Part of a small language model's weights: 6202 steps.
MLP neurons of a small language model. Each row is named by its layer, matrix (down: output weights) and neuron, and shows model dimensions 0-223. Each number is 500 + 25 x the weight over its row's rms, rounded and kept within 0 to 999. Numbers have three digits each.
After each neuron's rows, "fires before" lists the tokens most often just after its 100 highest values on Wikipedia text that the model never trained on.

L12.down829:484458528464499528497526512498480524511485483538422563494510482523515503465516487465511508515529579486525523511518489483486527512513501494508484509527509486498490505505460500557486507515465517529525477498487513467503476527467473528531514472517487524482469506454483515490503466505487473467476517476488477513464508474546534516531517528499537462493494475491509516479514502437484509512483445492452549525523447511482508493490497513507565489523460531471490523492496528541501519475497467503490505525507518546529522459507499506555449519498508536495487478470529515472465518494483521494464531516506481493513469504516477484525480524508503513493488529491475475533464491514453504469495
fires before: ".", ",", " and", " in", " to", " on"

L7.down754:515470513518507516514517539479482511501508468532479531448511508476511554525493491470495536507476455487510436519491510518496493529485482515503474503443464522524538548499520484490494494543464482526488445521468566498546525462497458469546508507472518503478510461483496521449461480517534526505501513538530503517483475497512509492537519522506479506483524480519516530454541493551447507483506460511472477499495468500485494509465506532475468493517481534563489506533484538511511507497520538528491463502476527499497494519498490484503507489517478478474475475538483470483485454512514487464496442538496500482493508515502480503544486504467487541480491495484500526518512505520532476500524
fires before: "s", "ction", "ct", "pt", "c", "ent"

L10.down657:503487462488522490520470514482448504507494480542471518478464506485484517505509533451489465462488511487476499467515427451502505464557523478471509503487481502453510490528531503583516509517517490515520512477491500500506497566520522543505523454517546542506514531447451541500526479487476493502481502466462458490483498490503502462556514532512514478525523487521482487531475488490460489538457491489529505523515482504496489493517489491481502493519516525511505502502515524477514508519485504529490460533523530533512476498486509512486436506524495528479535450493463520511505496490492529486515493480474532490502493551526511490489480525542486526538508520478472485506538472540471499490503
fires before: ".", " in", " and", ",", " to", "'"

L9.down52:499530486499484542522490469546527489500496517508488527522491501537516493486499500538481463494505475516500546534513475445483504515537516526504469479497480511454505488517508460465477473490487538514465507506494480491494498542524517546467505529478506516469493476468494513510504486538509508519470544525528506487495512520495469546523507507472510473496503507493477557533499502494509501494522509459480453522513474469459497485519445498496490485570496497509510501495499516445471483469490503502547500489412475543522514507471529509457543495524546457501484505512504545461492481555492547507513494496481489504512535485470511508539453485536468466489493535543516516486487473488468500471488
fires before: " |", "el", "ical", "ology", "\n", "ist"

L11.down805:527506486455542532478471532540513463477501483488529516542474550502478522527522472483482471470499477457447501533528481512520525489496482470498499473536493521478431471488489484476514478514558467502468495534488487488527472502502574529484503487525483504453515457507470489527491495484486522531493511523511508511470486493534519500510449508503516511487497475547496497470512462519462493479510465501513505489495499516521515510495464474521516499527511518515490491551471534546529530527500529530484486502519483487512513484492493525468481555501488526488466520493460527533472496499529516460508504505461544497489507493486510532492470492509517455517502471494494502522442481536449489528562
fires before: "\n", " App"

L2.down706:522507471467519482492521488490544535476503494473494481502494495546530511545535509548468513522510519478494505504519492471516539487465514502472487492495514463503483496511490522524535468511558541538505548537521491442486488484496482523510490486482494488507458509488506507535499503545498543568560492487478499532465490543509508480501517480473504469475495453501490492501507474520477482484481499539505512496497482475489486508529502511536529476455491506496527463489499499525524465474490517497467471470539494530485482490492506493519452525540467500491506427524496504485512487471499513463442496481540467514471513505520508450587525487472489534495520490529501501509483474529466526494459
fires before: "-", "\n", "ed", ":"

L12.down755:467495484535472484468490466496507505539514484562469471481454506513453503495519528518492516472492494499494487548485504526510497493505482479498498524466504503515468525512521460476505485481475494488467512525485495537517500502547479524477496510516505483474483476516473508509520485522525520541477474474554488540504547520508531528511585467467559521507482469479514466524530510513486489501539508463528524519464514490469503530504545495476512506478504510503486538506497513520526491509515514604497503526519524510482486511497513504508493500466531528483489487521534510488494501463495484484502562526470463490462502494514515488483475467510461452510492525455474453494522438470513490491491
fires before: " 0", "F", " 1", " 2"

L12.down591:503532530486493476487492479492510478482488496481492520494548500505468508478545511461477482470491543526554548486470553518510510477515474471496496485496496452469517520525536466514486521509519476515501512480483476514522498538483456504436513501503496551511516558507526491476516528502517489476479466502545541541500553514523491506513524460485461477491533510516510488465513480520493515557517498492522523463530470497492500551465486499517463492457478518533501535477518535529506523473510452500517490460488523498460493519517469498478492492528469475499506539538513480513478470500498503472499480484502471471521495526486494465530490466471489507443505497518489459476525498567527521470523
fires before: "ed", "ation", "ers", "ally", "s", "ated"

L4.down367:530462547478507508507510518503480520504555474487488506498502492521491538541493485506528489475455480493539473512502500494510508522484522492509506488471521496444482502503487520528462506492468506481508492504487522500564477514472494513509462491519464495579477509507485433515453479487518463508529486533458499440494463451532511495522512538489527539506498495534499510508499513494515507448520499488509495479489506539483485484515504505505501528484430545500520527494513497519495493455529463485464497513485503509505539476523504511513460448515469517472468529468505508482508489491516544488454455509482519539552523527477523527517522528524500517484496492464510451504524446509548472493509
fires before: "\n"

L12.down490:482522516481499489468480509535528471544497506479472536522475499535484483484505474510487526559508493530451467509507469506506490505518544542479501494512452543497527516473533526496477555515476506518529483505499495543479505491521476497532519513469508519483492483445489468507479485497486490489470528511500532499478560477470498543495524486482462543507537534482506493539501507486530581477524506453488469512516513514479509518462470482524496490468478462543500502478498461528458543470502499530509500533496473513491483505481505529472493500507492447452505482524493519509470539504515516506468493537484534453476536535526517491489536477498504486526477503496431513474516499498488473468486
fires before: " (", ")", "′", "."

L2.down411:495508505504555480471503509476541510446463510492528498517480523524526505466439485501504489468526526538460498496502515491498491497492498457504538478543510497527503477515473528464490520562548484525497493457499514520495498499478468521496500483481543494495517452539505510523498505510514495518506518499493524511479459488482498497516512474485516517455517540544483475524500507456496523504499493487534484502468484501541493533489478547495504481507408498533490489491509498535499502489505471507510557473539513491510494519568481533515475509470525498471530509508486550468500478502519482540464484514499500524478513526500520498502466466467436510486490511480476502450505504468498416471488
fires before: " |", "\n", ".", " (", ")", ","

L11.down414:548503496509494476525503479516474531466474500489551490529492487534506474490516489497542506474512506468520499449512448477474511512536484530550544479513481504474498517481471524490459467528508468493494473498466486477497487525490533479578529516469464490520519554463468476493536494532485515494504476525516537513487460490508493554487511539504493509542511486473546512485495477499466481432491477522468491487497521453522537515492513523470527512515460496455467539538517484499526528459523490465481485499500529472482517462506516522487534512500518479485479506471490525492489473494479485487506500502516516470509473486549487500528489514553518471564523508497485533509514493491487512470532
fires before: "s", "bor", "ri", "d"

L12.down329:475485461473488512478503509491482496505508476498487521466436521485494498503516482450488481461498541507484486481547492450459512521532530505476509484511516511488496500513561512506507502509510488510522520480473453452512482522496493529544489467485526515500508488481491520503518492525492510500546478478484459521499524521486499488504462536485485499522534522509472500499462447468505487485506503497525489478497484514512475490511486510507538486516513554554519481498449507482493528536539472527510489523527532463543466527467534512514463482493520525474541510552469513512490474516524517496505547510494518500535473534485526505463458483558490511543510491462469432511583485488486488478508
fires before: ".", ",", " and"

L12.down566:546482539501483494493500515485505477488494497528483500477468470487478517505489503455453490502504583495527463511521540482470478537482461500506517491508484500493471473506496497486462530495492524525521507501507487538484516501507532498498482488517464521493516460502512458483450493507507532492511492558506541512498445531525488584516479467529479523497521498493464545532505510525477481543484456546475474505527500487497489529478484495528503484502502519525477472529532480482513512533476527506499502475507510530489549508500540452475494484501493486449533503484523459466460478479513484512492474492512497497518514483497486512454492439534516478551553483534509534497540446502486521497502
fires before: "-", "\n", "′", ":"

L2.down436:459475477484471510522531506466495491532507494520444493525520512531505494516510465501495472498497518522525538460491459499525483496520506516525484481505565496518557507472488489518528524550479477459504494511462508528479496495504499511415475487492488495525507512522549501498509548510466451523506515506527491476535517482521526514509477509462460491545511566526531491472461530471522507553523506472562525457498535479538454526466546533508477495470466482481562480480465479496498443490499503511483515503530482474503511474496515504484487485522473467492441510488497486479487492515491523490480520517503512489505472534533526501496494495511520480483476502500479486489505474508495477498536
fires before: "as", "em", "il", "ar", "art", "et"

L2.down569:509536494510488479456506480503492499525486487506507493512519528510528514506526506516501468513519464548513484517472517450530532503493502508463500451485512503516492524475515504489481503512500504498480516476498445524521488531486477503516505497510460521457541528463504545474485498529528505497504513510509481538465508528512517493473523509495528488496514465496507506487485463453495503455520488547516482490501500555501460507512503498521475545550504528526524491519512454493533486513480492524575504492565468484542455485492541472526497476494503507508502467481476469488538467534510468420555445546497516458454494514513453478513465501470495477481472480524525522495491529481507500495529
fires before: "s", "mi", "ct", "ma"

L10.down35:497479468541489543531522481550506480505460516518474501466519518471491523504520468501486467512463518531510528512494463488479497500503530453468504490512506541514457469555520488498529486507508506512489501469445468499506487491503498523465480497497488477502472552513513469501515464509491514479543514482493480514514516487525538504498488486483534547514482532498533492516518549532489501470492471473539467510528447461478513466548505465499484499481471492497506465480515518492527516497486505523514501515487493551508518498458532485527481499487519463520527524488463522514468493542476507529496476539430492438517508514473461539480507502497470480508482518479550523450543534532469534475496
fires before: "ed", "c", "ev", "ing", "ted", "ated"

L7.down640:447524497511497456482530509511519524553524550509430570506509509506475527490510552494458520523453499515501508485475506486456508499500479494494471518505511483520522474525449531466515505535489496511530491504556501495532527534503521495526506526524520552501483507438511487496487504499525554466495516466456510527488481513497479551512470510520499524519509493452488518528506495516489524527490535482514513452440509471535446468510504465517462508463473520506496504484482496478459521477486496516501520481460482540512485486520543491463508498486455522522486517522506518484500482481473498474495476498521496510528534486515533525534473491502523520499458506465471463489496469479480493507481
fires before: "\n", " a", "es", " an", " vote"

L12.down98:512505512515440494511501527495491487540477499520532507528527510483495491480507533517491548538509490492518484504444523528529525465440501497511487486519510526536483492525483498548470520530479450489485514498527515493486447511511472511510447531546529481480529492542519454505478503541501506519521514426497489478483479507491489510534528465467521479478510481520509488477461533483496482526466529471511478468523527480503522480485525498481523541530478556523464467566478493482465501530459466541477489481516491503526493556527491518519467532466457463524502504476514465476491486492520502496511543485483518489534490481523517501480519505526483496502510494484508476469505470472494528460501
fires before: "|", "\n", "ed", "n", "ent", "age"

L12.down416:457482513504449523464497478497497511458497477511448462460531508484460494490482519483588493480490496503556500488503475495507485494551522538494488476497519453505501490474491520497500472489504460488515474512518502487482470494488482526483495453496478536513517517529504504516551494481490504539498528477502521480478505485504492530556511502528471488494432516493534469448500483526522500489559517523478488519490465472521492502478515486487495531470529473479481500538444504467507514502530518531516516549498521506520473479526526497526484507500517453553475502506486506485514488495520497494497557554516509528523485475488520503460515523509483515540458505533557519531521491447490490487511
fires before: "y", "ed", "ies", "ian", "ing"

L12.down484:523494503486515532503485469481518521520501572494517520511494486480485485538496471472495497508433512495541496527503465472471472484453481471513506493521508499482453527525533497468446504512494498509521513490492477519571497461482520515508479496454529501484492444525466505500471529542487501494510494490483496514528505534510525479492509522515468527500530510510492510504473549480538503537527449499492465509513493461524501512537530506491487470440496465491545510461536517527526490470497492474502527484499490540536468495475511507513517494475502456501493527482541482519499502490525507511481518477533517513513449482501536502471500505478440562497541504492484480517474542493432514479535
fires before: "\n", "|", " |", "st"

L3.down694:557522517550523486460514492481504521514471479457507523504486463502484484547486458504508515511504526507513424467502488492486492488473498509482510495531468528449506516515530458493486556485503521544478505487462496527529519511507465493499489478512509501549509524482471474472476524524478541514510482487490531491523503490525497511529507503517470450483436525515503551478471497500520476515477523507483510550504459473557488466469457498518493446491553483496480484492498498510488519499461456495507516514525507452491516527523459511526505505496458508549541471505505523509517499458490522513480504486518497500515527477505504486564468493504538465520465496551495540497502478519482502501516
fires before: "\n", "---|---|---|---|", "-", " as"

L4.down344:484506545483508515522530514521492520549484486473484493498496468493505502532535517499498503472494487538515538481520488525448517499496462549514525480512499478533442525486525480511524479487500476512496510562527504520454447492478505482530500514491470516522475466488526464466513507484543442491504511486481514503512461517508521484541501533460525545495486468529514505524496466461510461485539562516529525517513488548488474485521516493532499457512517502474476497459477517501484482431510537481509455503527520508500523502475488483512497525506485513537481522514455508513508459510489489475490509482468455519503570516505485495480494454457514496505483471506493523478547499504483482547472
fires before: "\n", "s", " and", "re", "ti", " U"

L11.down386:497477512530469491489459475455513510501510515494511530452508506510472530495478472522510488520466484506496504474492481505524516516521577519482471504515467509485484512482481505496509459477506527532529498467458462530508477519467547540517468507531517483543518532530496477534453516520519466517490493522532506490481520542483499496506483474487499519496519503517525481442478522496514536480518487524480480475502459508500521557499513467444512525511539517500526525525471517478482494532507524518469477477486490531502493502460493470517495569453529453501525536485434502507511556528526491494525488494470469515503503473512475485455549497504489496479484467466470508520494494478504543545514
fires before: "ed", "ing", "s", "able"

L9.down383:518470447488504431513476522497537521489514455533471512502516501477508509527489537504551467513556466520501497488496499493477521481504482488480491483537471485469473486472496492516524516490502505512477515482491505478512447528476523494532469469526477487515531504459518490473507491477508509513510487492486458476529484464516539513531490494514483557483482495486498498517487494466468526536494505514516529467492530513514490509518494503496497517500483424462497484471498506541550453495495537484547498453540514485515494520520541573512454472501538498484526521520514465509513478492478503530548462509514497512499474491499493510549457511472511455561544503526523501483545506510479485475485
fires before: "s"

L12.down272:544498513488521509483464545479493476486514471553488480491495463452501515522480559477495451424516441519501481486489519508473519469486520478488530470481545541530541510486454489485482477512504526506557511495497512507488544525487514530466485492493485488471498525479500524505504472523517468455471558508485487519488504532493455504477517501520532531509475522531520495492550523467495492510494434479539515501522461491490544501490496532477502496503465468490495518487517499473519489492506476524476444482525497516533488527550504524516510505557480502475512487476503502501508535509464478495501453529479508494502488540521480516502471508511491493501523539487468542487548485518496526507459
fires before: " |"

L3.down249:475512495477528537489547503478490493489489446521478508467523539525475542480535516505508504466494468514505521517511529502544544492508481494493515508490515524558485512497470499504489520523487470522493485500542501490514435501474501431540458445472493469502474498483482472464509536491525478504494498448473508526494464480514529487530515526509501480456506500502501470528482453471489488492523523497530529458485511540522487520526502530487491501533473562460523483494473474508482495513560509509522471519519478521461492539485498518495520514483495512495488462543442488538471478531535491549463505481471496486528497510539525529467507541479512474504481532515504450510508490482516514489491
fires before: "\n", "u", "s", "."

L4.down672:483513467492502487500501525553517477514512490525521466507463522514485511483494466487500512558450477496485496493464485539544528538439489489510540470485517521474516503462514458487503528510482494491507548539503480475478509529499484479513513496440495513489483496455516538459450502494513495488507459475544533536544466507506517517541511490493499469475471504497468492513499479492530479536508496514478499579517554482528509499502526479480515504514517501514503482512493500471497478473536520499490472505472480496495478513442477494501467506516509483472463540501465496557500479501490454508511518479489476539492512472493521485491506523460530459525500506493542503513566548532538499538488
fires before: "″", " ", "′"

L10.down64:486547493489442477507531514478480519532496492500535534498522490490473540515518461496501504464521507504522514537513522499496490480514502493475567485464519475474516449487509534509499496494510427475566495511495491456489543522484549491532510473509502490449534523526481488497514499484507484467489540491530494513530485480545468507489502523504486498525456480445494514498469486455501485471493509505526479462487511519483514460471503530495478500473518535522514505484522514477477497514540457505517480537519536494507535497501444472468541538497510505509511509472486487517487522491500511503579518525519511487512478518480458473455552479501527482535438485507513481515488485492512532477517
fires before: "s", "ed", "ing", "d", " of"

L12.down64:514508464454455547515519511526466504484502522508475487500476490448538469517548532503481529492459483527509519492483459484511513501502458500467481461493521492521483491499469512577487494498510496502517508510483508468517541531485523517497468495468534485471506505507544523471490528496483501475536470500499505484475472462537485487521492506551495535503480479496515510492495537481501508512482513458479525520509556474493518472468558528478501503522532496466503517555480484495529530485447483497500512533469552472481516524514531491483481498488510510510503478544521480507465487474535489479509489483529499539544496536529508488498480463484499501480495537549454508474470545457463541465484
fires before: "\n", "y", "re", "form"

L7.down512:516484495519518480493510479478487551480486535469498559473513474546498480460542513551458529499495520506519495552535468497412464521485468491491496487473492498524481457546473519489567527504508517495481498531515513501492439474521509471498498517541503544506494527522514477527473511502522483498516497524531504496492495475496466511495522489474490483483493471477491494543441535497476500500505539539485521463474466482495491475513462534510554535476439496491510498471501527472488532468502516505528512527503497521458529532514489476503486511519492534528508507499491470485492490484484501489499496500486489495540508445530499532453520515485500525517474520507531491465466548470510515479518
fires before: "\n", "|"

L10.down421:524524494521486515506479499487486487486528463494525513515491498521510501467470523519473501539502518506510451557475525531493513514572497490489493508513517475502511519509510535517457483457529496545506483516506497464492496501462486497506440523535547488544467467507477510513496497494488524477514533469505508448510491485522490455470520482461515502485511499486481500516491497454487534522500525532483512498556500515540488514476549468544509480519522496526488557509497506519509481515466526473481483481501542477476538519471459526490548507523486458479477476505486464521501490475412496522471471502525540481457492489495516558455479515536446522485485478508508497517531500483499511490486
fires before: "s", "ur", "ed", "ation", "ations", "age"

L12.down544:478494526519506510500486468525488461487490513479486500540525529510514512459511471450423491511503530483488470520494505488512506475492491521486459528470506488523514456520474492536509476482468529500545535502515488513483485508500504494518525481481470541508506548492522476524464511497505506527471502534455551542475481497500505493505556496500491496503503492473520517421516502488459496467491510505530483492490481444520513438554526496522465475503486511464475493477474499447462515466476494516524520488502510518498539522526498480509452526494486504539504554463488525498515500505480493505491543447503528528503487475487538577537529479522510490483510485487519496512520514505535489545504
fires before: "|", "-", "\n"

L3.down308:538514504547489459495531451465503501468493514500475507455480487475477486527495486517520448458505462480524477535486468441513503512523501552486493493510529511487553501534538506497458500536518512474463513492532502507531472526507492451523502532492499490508489507484541484485494491455485485519528534499493491555492511527482534479522513503505511447486486512482510518524508530476475519479502510530477510524488437520503456497532474482495505495519498483468506504509494499474521438526513446528500477477523545533457481502539504473521517511523505476470523463532506499466525536528498575465521527505538499505516492500492496487487478493548492470492490447537503514516512492468503493537508
fires before: "\n", "s", "-", "C"

L2.down636:514474435491483522516523540471490506484522496527482496493477506521495497528498481530515473488512502454488520505536489502488484504537492475508500520497485480494501505478464484507497527526494506522458527535484497552482501520524518496531553445501513478511529530544484513555532506525483481499507539510489460463464533485463526511478506530520482508528498489450504499493502491544472471520477434500450497514494531495510538522459496468492483471540510465538496480497516489463569526508511493520501517544489479525530518470536491458474478467522516470492485527527444538469546466474543490551477521466499487489497471484509502457472517552473506504501508524506489467498500481505502510495490
fires before: " |", "id", "O", "00", "s", " G"

L12.down505:535524507595468509453519511491503490468509508511475486501518491523475491487467485490482493512499476513540514535499486509499527477518496470468491498499527522496531514490484496542496512471482542415519518514512486462525507522476513501485485478494534512501517482534481516505502500519544551509483480501514473485470492524479501565468490487524466492513521467473508461404482472476543512505458532491492537504509503504494499488507485512498576502497516473517526538526492481471543498486515463487491506465521456501494550476512500499526533497528507478513483492511473526479498521463482489462541537530519473515480460502517460465511487479477481489504465521482512534505502498475526503535484
fires before: " the", " a", " her", " their"

L2.down692:503551515505480516531513475494517549475469487520517507533496454533455539541501529527479534499511466544493471504525479505517525487461492540461460486504486518511502527504538486502492489542531480478477531491496506455504492477487430467469480504535506505544496498510525517525485526456503509553480459483514527510511465517506496488462491518505524502487476493503509467536489481499469543460496530490483508481536460471488517497539474530509537460471507521440508457457527467488470545493490522523492510563495523518469455513460491507522491529513484529526462531518518516530495464480506493496488507505513484518472531506462471493475508486477482521493494477506551508491473491476508486520508
fires before: "\n", "-"

L9.down417:481521517485529553462500519534499496525487492522510488455464479525468509489465487483474491518448487540487508526478538478493469478485508535504493440514536448532470469550465527505507465515494508537491471494523498532489502501505465505514491512530487522525489466513477489518518515521459521547530463488494482526494559475523458540482513478521529512511491522523460469497510540473489512506483468508497503516540497492519480489449567510504450520505527505536487503523515487505468522493477500478485470517514482536442494498501522507492476494514527486527486463520495533494485536542504459561459517511534515532461490494477485479469515484495528496514519530515526491522462464485493480472503
fires before: ":", " |", "s", "van"

L11.down169:531519522512489469490502568466513473498473480506501540540466474512526466545507468519469487494500511517488501503511510506504480496483515495493538506483485486465486484494470519489483425540495490479469527530507474507483517461516498501504467478506522475517512531496472484481499499480535496496503535485506527510508516533497536542486488525451512539525484498478496537505478469483459528467497512430477483479512510499492536458481522511526453528492511460482470513532474525485535530534499509442529510446490483496503488514492476493497500547495550516555451548552500540504506479504508502514478494532475442493511470489524491479481490497516495510509548541522504445515504503527522515457495
fires before: " |", ";", ".", ")", ","

L9.down22:467449433530558530472537463518484485509530504535473538484499521542501491472526495516469465510473511511507462545490526519439489510487516538494509512484490533497528516503452512503515482490505542500489506501508496506513516452508536493445477524520521506561490481509495516517500501499504473521541502514564514442480467522525484518505458495502494532537505509519509534442490511484451496503512496563506511517459526469482507535521470489493484496505466491466525537508489494500520499505464476481503526468483459499529510490503517511526484466499505504515510447478460523484511507455544504508494532475467527473497487507486486498497525459523530496509487451510495482543466494498528492520495
fires before: "\n", "c", "y", "us"

L11.down19:535486525464456465571455513482438492527501534531515492458521463457519525545510478524547460481532477497557499480511476521503510508491467508512514499507532485499495501487499517539536502519486497484447476488507550549473522480525508532473469479537500474518534469528508454519508491501505518522503525506502485567494502471487529503537498474499507450475444480465503502490457506456473505480499507492509521500495469473497504528531517464522506518503529516522525516513483488458513475492512526485492454528482536496500466524535480497491473512532455501491495490507536530485504500481477492489481511470492519520491523468558532521452500507528503500519481485498506478488494529507464520463491
fires before: "\n", "|"

L11.down250:483548556503487491510527494494508526496481461498497487494514491487543501474510463482516531509525532474483476487455500497502481499523491505566511509472462487476515497492445525504514528453521486500555455459574489471504535518526516512502488486532522477482502458488549514472467465490483526481472503519520485499544542496514493475482520468497502479522504509447505516525491444506491506489506499532528516487514517512541543488485502570528507494479465462547503473515472520487508479516477509517415443475462490485534514498482515502488530466472507524511494486484495488501471521487524490519536516542478464495493473499523501497517518479511524531508486472483496513511500495531539494464483
fires before: "s", "al", " of"

L12.down398:506482519452452517480484513559478493500513488518478504530483528507494490486497506463478492547481488543483517489470514507510552502508477538526534552517508507517511480482549521483516500482528512524505494490510472495504494479493434488523479529529473492496495483476485493505469524511509494515519418512517515520493470511472498450506525469468578474496486482516480471463516503491495497507515480506495531478489481502510497529530497511487522488479499519542476480536514560532517501550484487437499460480458493509510465517528491491478493515493505475546468506468492535490508524521535482495494522522498517510475495517517529477542533521531531478502464520479459494496514445466489504448562
fires before: "al", "ed", "s"

L12.down67:490452500478434521552502471526508465496518498498472527513497479483516510502528478480501491499513522458511497451504543512515505458505468517530483510530488470503503472544530510524482509530461521488507489496515510520473457512487508476502481498490496465479469520488488483460504498529489485515491501472469475503510524520501562481490543484457551522511511494509474514442464481507507518538462501513519515463494518457479469489543501439500481471505523501545509529527485455509543444519523481500487500503515496503496483515488487456535518501510512468511553506474503490460500528528547533513519506495463506526511495512528480520544531546522476510486572487490454491499501500486536538472525
fires before: "ed", "n", "s", "d"

L10.down119:504499510470477527509484532471458512463469482500511483547488467494517492516497567495536518523521528544545509497501432535523538479519454493503471514530523499508499487544480481463542524521507526531500504503498526481500481481552505505497462473503502532540506510481478462516495487492555471479494529521482492490496496472468505500512459514524515464511469498526486495500523522500462491488469545516495484523487495484502507566544437516511541500473525459480525489519495492487519490499499462469520567504483502459534452507506481507500529543530515499509457503464481528512450481524514508531513476482451496513545512506465483485494475494487467475474504491525472515506498463484475486492502
fires before: "\n", "ary", "g", "tion"

L10.down540:529466497500505524518495459497490495526484529509489484511494504472452537520514548479519543496510521535494523487497489497500477461502487513482526524456488518512544512557475475532447528472549488506540567516524525500512480481445492482521480530496461539517477545496506469458495452482476560513516502540487489484479502508477487474503546485498508489463502527482527501505510492501525492505487567529469530485470544501498502509503538522514501539480473489484467470500510495485482490510504480463565516489493520506477509501531508511479522514465488499515480451494514476496533499464467486473484509507432478512534489503517533481511484483504536434473521501474533500494452499480501515487515
fires before: " ", " 1", "im", " 18", " 2", " 4"

L2.down163:501479447477458496480520487517502504521479431520554517467527503515487536513456493501532531490515549435474505509459483462496490540540481508501536492481529514471485528542526449507465496493486509499468467512476540493509486524497499440476499503490519493468536483519476490478477484507513468470570462538491520520506515510488509511493467500450500486502510552504541494502507493487480466482506540492518499481500477511498510545507498528522525482508498521481487496493529529490471524474543485508529498512487499473512547549525465474518431506500470483541509524499480501455510530474507497500501462477484477485503526541499499528511508486469463505532486521513522525520520540509507484543499
fires before: "\n", "–20", " (", " |", ":"

L12.down625:511494481499522511529468552518503475510519485450500490497497465519480479464476538512490551512452542487443515499485550482475498544497502499501530493468565476516525514449476514501536507501496520503486486527490487477525480475553447465552482489466518503543485486484517500557495452514486522536494489522484464490530445504539482450480535518476492504484493525538507489484502504478479473457486528506539489465508522466462504491531509504578496486495494494516449489491513522540482532504511499493496488505485456503518529549521465521505501479477479451510516514497467519456539510519488529523503502510489497534455490522487509499500492518504533485519503499489478491511523505535489489503493
fires before: " ", ")", " 19", " American"

L4.down70:503504473534439489458520471497522481451499507510501508509459521474502485466498495535504485490474515492477479473503519485539478499495484532510514542476480536517526510534512510520515548508512508484484524484507475536506519509460544491527540494508557490458486513496520525433482530480462518501569475528516483502502468508513514487442515489504486485504458499522549490477498547437463513480494462523501491467553483514497474517508481467495518517495507519477496509496496506462485502477523489540516499536468504491479503516501536496530454531472462455510500516547483490480519537499532485493531474474482474534474511497533523511481518483486531495500517486521491536511539528462512535560475
fires before: "\n", "S"

L12.down314:478479507512528499525474538525487493468480488538471522511556506472520447469505504530511523508455500504493476526515468473511484537462524502508515501523500482500492517535511507452540523509502507456420488513512524493519541539541500536458540479517497525460513478513557542472529478471484503511488507508483469474487504521457535526498455505457476524508514480519525506443512515508556500455521523509471479484458469548512525515525517472535488524519465513475471472518504511477491498507497468527484479512514494509517503472515466513539492488529477513528468503499492523486476535519502488505507493502495553487517488503478504462444526487481478454513504482454529506485525485504457516499500
fires before: "le", "et", "ar", "or", "os", "ut"

L11.down869:491558517538519499489572539478493508498508487465483509480522509496460524481495502465462503512523532493504478491509481518495519530431484495463537505511513511503535516516492507512533473537492518531490494492497527500503525505527489496443547515502501562506482478476451500518517497521477509549485487493489501508455517464508502487486518517501476496510474509550514487516458496491462513533503537546499458516547487483513484509525529493473522446509449500533489521495483489517498487463508505488525434455506497523558532524479476518503462483497459492522465504523494515503513438429473468473504491524482475499488501512520521533518531499472484489491485521492535484502459530503493470491529
fires before: "\n", "|", "-", "er", " and", "r"

L11.down104:480488499478522519508476472484503477491500483500452518470519467520546506503475486546493516489525500523512495485532542516470475473483523481525450487482526520491504514508470483502500481519543500524516489480497503500517451512499488493514527456523528516454518512487484472508488507525493542507545522489519529550489509505494550536542474429526432539459487495547481486496511523482538478469451506478521537497504503489538537491534508522515495460464497529479459453500508511513503482485524543521548510492463480487486529506479563499457493544507495482526510541493514461505521471489466491441493533500505515452521483524501507498496494505492484505499494491499539469499486439527493518496516
fires before: "s", "ster"